From a checkpoint of a small transformer trained on Wikipedia.
Size: 15 layers, width 192, 3 heads of 64, MLP 768 SiLU, vocabulary 8192.
Architecture: tied embeddings, ALiBi.
Training: 152M tokens, 9278 steps.
MLP neurons of a small language model. Each row is named by its layer, matrix (up: input weights) and neuron, and shows model dimensions 48-175. Each number is 500 + 25 x the weight over its row's rms, rounded and kept within 0 to 999. Numbers have three digits each.
Before each neuron's rows, "fires in" lists the words (lower case) most often at its 100 highest values on Wikipedia text that the model never trained on.

fires in: "to", "in", "japanese", "before", "of", "british"
L7.up139:464446488462473477488551478501469448487504457523517502483495483498460505506502442503550543513493478534473509492520460533498507477505473486443518500502517494467475507502491528505513489522462471536525479497531515505484488488482511514538499483490471534539517486493480504525542558490488519510522510486520466516520497466521509478484488523516497478529518504518481503518487536490479536483483

fires in: "been", "most", "are", "be", "was", "being"
L7.up360:517511487484522533486497449506498502465529505500468487468507487524514466513482523470506483518496456488550538512524523471458495493471492496485500515506483488512480483535466448499550492540504564511501474473519514451438481499515543467527523523497513489506550465427486525519484508521511494512544468508511511537472491490519536554506461499468450481504538489514423478509534470470512488508487

fires in: "of", "preceded", "to", "on", "succeeded"
L5.up671:537500496502499479491508433515471525467548465489519556471493553504496513519482505523502509481467504496486536510512515531528493489453479489517498479483506489453515493452492519499535530506460489464483494469491470483536510520506517482517502506531500510518493503506519496540498539538457472474516462509525514479490531452489530481510509533562510513492487520508462524443499509474506508500514

fires in: "of", "for"
L5.up607:484481500528494550488494459530490455488464484487466523533475491490544464505495464488560472487511525526482521464514522535441500511538476493534476540510534510433455531453496488490470472501445485461501509524503544512563509472487516484480501508500476493498489511533517570506475508468477508518534497494516499485517512491511506474497538512513492464534512537523498525479508459487496484493474

fires in: "the", "other", "his", "of", "for"
L5.up392:491486455492504490477533471482541469542532498522490496457499502476526523476486459504530501547545480510487540488461512531503521469502507475502531493517521512526511521481512463506505499521455494507519514492481524480535485520478533493489555532458508468541510548491502488470464540494490512469461493487511507469513515515479536512485487532502522531503505453491489546512507465507458487492462

fires in: "it", "which", "album", "film", "following", "song"
L3.up13:492491512498510501479511466535533471513460513477528503512498519480492501541541493484460526529519522518471490460514489487513510495476459501468519533466502499466485474500519485493494509527490458506519511505504500523497505484495481453453508520471519526524503528475537511533493497470500474469519491490549525554522452501537492483509496572484483518507498489432477524490511527497486531495533

fires in: "the", "that", "her", "his"
L2.up41:467556506496479469472496468489499487520519506536486501497528503427458507488472496531527484536502508499473527505462501502494486519482472522490489499549493495452477481472489476482473523527479544446529506508533518495522464544474526512472480508505493508539488495548492509476508507502485497517484552470526507459531486511487443555509531487471485510493506482500503553482539528485510476487513

fires in: "a", "the", "his", "s"
L11.up55:447514512529475485496502505479502460464552530540528513483521520468498508475475481500529527468504486516502470451509534508519530499534494536505497473524491465495536515470530472519475519505515477468529487455488495514456448474518519536492486539477478499499462455478487471484521519492452482496518466512469477483502453508494493542510497503498494481484521453514522536506523505473502491513504

fires in: "which", "it", "who", "that", "and"
L11.up454:514491503493541499498528477502497524510523489483471503505528510474503501551479465510533448495508471533489471489531516492519474537422516506462534494512491528460508494523510475498504538492515460517511506528528532553527499507506482469493501542498471507497503501508571511496444550472487485482498492521532493485501514492496464466525514465473491518500496476456476487549486454498504496506531

fires in: "the", "his", "a", "with", "her", "many"
L2.up24:525534528476478517427524485511532488530502532509436507499497533472431514515513510496495465497482505506515451471525511497525528450532519515486509484480527506514518524491496496511523487533468498471511521515462503493484517535477464498467506487537452560511537483548470503527510477487484510464469531486512503537432519529481466523490505505491504514513494521504503497457444493499520509481498

fires in: "of", "in", "empress"
L2.up551:496477523500488563498546498530517518486503510498510539470463530484546515487512494480464525482469518504480535466504472516530549484464472505495503524453520486480524529488499525523511545512474470518507523497461522516489499527535493543481497511502516537455491501489499561471543462503481535493505480533526510476469548458524504459472538521546468492547489493494483513459510501555478493470469

fires in: "as", "in", "at", "according", "while", "by"
L5.up205:504486501562441484482521516494519501501521518482475515502466537459489508517526441479536505495490516485482494504516538514501536543510455514543487516453495495505480504514494530528517505488516458462476552499495530515496503474546497478511511477496484478539485489498500473472468498470458498494530466498495508546523524484476516484502539513515531483479535499504474510501504483520514505498518

fires in: "the", "no"
L11.up205:507552492524466488559494477487490506505529499565511494477551476475469467482508498461524513520512489471489546425502467525505521481488537503520456501514492543517526482483526485486482513489474523505534514481458538480456477489526500488517515496460489480494507502517523461512500517517519540503497508522517502507448481533484495526483481490527498517583489487470475507491531500506469479480452

fires in: "the", "this", "that"
L2.up428:476468482488498523484534483471493495466506486505527449492506512474462472442471504496559507514502538493505467490501506483502467490512526521467532532499458486482494509546506513472512491498506456493526494525516533558453497522490473481504507511523467541507525517509456464506495491525510466452526531489514525477518482473527542484503475511512502510511455494515522468493536458470514492482506

fires in: "of", "during"
L5.up719:506501450483470475466515506533491523473541512487497506547497511501555529513540514525513481523519477502507510534499516486494469490496457486521483521492482468496501491479499495482444515421523479510511546484518486494507504485461513477517489502531478543498449492524482502479534479474540537497510466534528522496481494454467537564480549519491495483500535516483508481496514456503479530495511

fires in: "it", "they", "and", "these", "its", "he"
L2.up196:507463520434515505537535500465530502495473544496549495481480477486498495491546480496540470552486457529531494501515549511488482501527499524498538514505483518499468501544490474498518499508498476508552472503523496497510502520484480540524532515515489504476509481481502555547463540484495461503501504496520500541507458506511525541485502525534476482482499460475522512509536470503464494495479

fires in: "a"
L8.up596:556498509547506521471491494507495486474508495505493493489518469514491509516463511554500465526489501511523479484500472466526507481503470484494498453512493489446476468460532492471496512490516468514492498515488524531477518509481510502528494477503473552490499464512485486470553474549530477492470510485487527526469466489502490491501462524519480447555489479513477510525550498482524526524510

fires in: "of", "the", "wales"
L2.up627:493515482480494515488507477448509468486498542489499490500467507501530496471517554501509485452482470469489436484525476501514515463494511524484536510467531477487537461531485493517455525505489510496502460523496502525494508495496511459479473519492481518508477506528457514486487484528517476473542502538504544491485505525494522534500551472500515543473482481543502519529483466521493475528466

fires in: "were", "and", "are"
L8.up131:476485469482499505497523488529494511500514474499474481518498516525479509500519511472553518532524515531500512533490539542509484478518529510446521536521516474449529512559478541497527514543510501487499509504535516485506481507497536471500536496483485499540526518493483547511471505491521454512510477506528491469503441482466514510500528536459498513485549474479465467535530467458514539477531

fires in: "school", "born", "life", "in", "child"
L7.up747:482461553506474514531483480557512510470488571491483467497503531477489559528544499456475487539460469490493491518509492520474495496472475504500519482514485524507508493478486541494500479475453470520522511509509510494457491513501496499452492469500508503468532521489484493493518526463502481532486485552482509473509545517488513490498502551568479513527538497494469532479480488563498500511476

fires in: "his", "its", "her", "whose"
L8.up671:498478497508479464518497505506533506472523508460500493482513508463500471509540476461514495498529488515522503479506541527509564501505467478498499520470507503471496495446485484521492541444441527444484500466495469434535509508541491498480474531517490533504490506529515508494488513514470514501511535508553505496471474497504442507503495505487464472499527486452504526508530532444481502503509

fires in: "1", "0", "10", "14", "19", "16"
L2.up254:491497509460491503496506492534491476485467494475538529488534496499521512470515516509489476519535531460492524511494444414466459531471494423538482542520499472510522519529473502474513509521501480504453522510516465524491514491547505532504537531450492542525481506477504483552458475498505499479470537526517464531490524545479459537491479524517432537516499519528514500496486470505505513469507

fires in: "that", "the"
L3.up742:480555518526468475516468483495536470491548528496537515534513505473437526512468510518537477510491499453472490453463498526463486477499502463475471497527468508513486515499466535502510490483485507529503523469507524510476504554512526496481447536506489482490497514552480545555479506509525499475516502494525503494520468499513472507467511508516511480523478475519463499506553487478469497528482

fires in: "the"
L6.up120:493532474497508520486489515471516489505530498501472476487525548495521523479508541514511505510470491476512498469545522501504517481520545449535510493493501497499525495492554509522510505518514499518537479516453521497473520503529503494474483511469472499505518474482538461470474499515511501499473475473470450523509484478491511548455474504508535485496498519527477505499534513507475481523483

fires in: "and", "than", "that", "which", "who", "of"
L6.up39:503524528500522468560553495495496459509478491497478493489476465476491500525475462491495518570484500496536466510502496463488467477522494516477494539497513493481490541496479494458498498524478468499500544531498522481446491497539505505502486495534465490521501454497492529498457498480473509511473472463482530479547457515475505526492533519480526513502505455505505517506527509492529478437520

fires in: "a"
L8.up94:513526511478560527511516479521502513451510460465483514507526531507472530515478488486502491489490475479493504507493479508530561451524559509501483506508475484489495482469492506493560446488491511472516527490469522511473495500447542532503503478471509504510516503510473466512514465489494532477466506491501514478491509511509458522505518472526478429508512502520491474509502522482518501538483

fires in: "of", "nintendo", "strongman", "among", "many"
L6.up200:529509522559490482489530502546521453470480532495525511498477476504485505456526511441485463480488516518557514500496485536506520474514496515541476460481503512490485517514472484512473500531479522465525497474509494510503493529471526527472483538478477454507482526520481529488479517473496506502557461460535489501488529509479503524493538490528529487528514512459508500456495501498496508510478

fires in: "he", "she", "but"
L3.up453:490486515476489524482525527504502513500521512493515489556483517457496519462497475516534520505523456499527436494486476471524498526540484526498530535527492454472487535471483543528522483518519458498534514506554533494510485484527535496487486509543516550456463474500533518538462524459463482467493489509525490472529461474504549539486521491483500507509520499483540485450519492514510509485492

fires in: "and", "but", "their", "its", "is", "also"
L6.up641:500470544468508440480519496508509530459528519455535499472466512486489528507515481530520491490457465519485470476501481486469538473437478529472544532512505565477485463537513508475524481515530460520495494530556532487489496499492473495521498530508487495493510510480547480474518526486515487482450504501481501491544452494507499523472506512477507508514475491518520500509509525515524537506503

fires in: "as", "with", "career", "life", "in"
L2.up621:494510509516503498447490496529516454517451491510452501505516520497441500523455458477518467515494445483486507505464520520447501495449494503461501481490489509528515505473506486459524499469484485499474519522527508521484530521519493467544503495498511493510523491478513510520487503493499493504524518522505473514488480528515514462516507539497545530458523489477458505544477501528472517525513

fires in: "a"
L5.up275:487485479521554500428509501499520482474505486488502525487470513523468502464493493507488513522467521514503512460510513471535505526505491496470482501533484488466504497470468502477500463461514473525496500471472581452490545489490546515440484487516459527548541485476470520480512520488505459518470481495462519477469476508495475501552452486524497462510505476543503536545524499539492551486453

fires in: "the", "that"
L2.up565:457489518500449523535512463494473535467509461481477516497491530514479513506535495527536474492520514513476466478465511498496521511493508540511517494479544548498491501509483498486503487450497523542520512482522518517485437522515487510452470487534495511549517486500471497476475497497487488491448513517535518499538494453464510545463478457503503505463493490502538558518561497524479513521501

fires in: "of", "for", "in", "about"
L3.up329:516504519463482514507531498508479464507503470516483497505469515499464522526523503497555470528485498500486536510512499528514519508513463471497489520457475489493464538498473473501480518487496547524515562530486474505489502483526516539514450523487523472520467493515475529536501521548496551502498500495509536496509547472518473479504525517511537498476465546482496532465472530495550519499459

fires in: "21", "22", "11", "23"
L2.up486:534497522564502485484534489486493508499496516481514485497521506501458513515521439500486468462490478494485500470442474523514495487498558554485523507521492477571530509494501546460526518496499509483512457516516473487467489496499501480492498503491506555443483535508524478502546505487495497514446513509537539474489510534521463462510502468481517512472511497467463532490519526495538511532533

fires in: "the", "his"
L3.up256:494475518490528502489528500480526498507552527518482509498501514506439492501519529500546501525477571541503470496478550500471505474520494499491519544540491505534512495465565477490491505428459514518511500504492522489523504536495526481445463475431483516493472517512465504478516494482513537503506492495507533492483502455497472497522451517542498462542544452478494537509534476514515467476484

fires in: "not", "also", "succeeded", "preceded", "later"
L2.up656:487511515502499526513512479530478467505517462492503532464484548541537504501525519500510499479477480528472511507507511511525519541489483515489497487487494498459513535494507483490528517535462465524495490491466487535534501490524519463521488506498478496519519521529544541494501480499518483465540511487494541490502505482493553487480504505493488500469539493559476475530476529509533471559531

fires in: "0", "6", "12", "3", "1"
L12.up357:504491522498487537504455523529483440484497479510487494483526518526465466517505529443469521504512539513468488472502530474494503489554502479509531466491492487468516539520509522474475534485495521480473499540480490540507559481496493469513492490488470542514548501507500470504505466480497512475486476524497540486484494573469477475473467489502486501512490487529515497486530487505487515477525

fires in: "her", "his", "its", "their", "a"
L5.up617:520530492496501504461525492470552485468565508446503497499506509470501511440468466522470471523550492568506473514497478510526537493476536507484522498466531474474506478524533521480498489498497484474519558495495489487466475517498521518497496498479521498491494484521516486544522510495522523503494542504454508484461497516478473504465522460477485523494489488473551549505484476484486513510460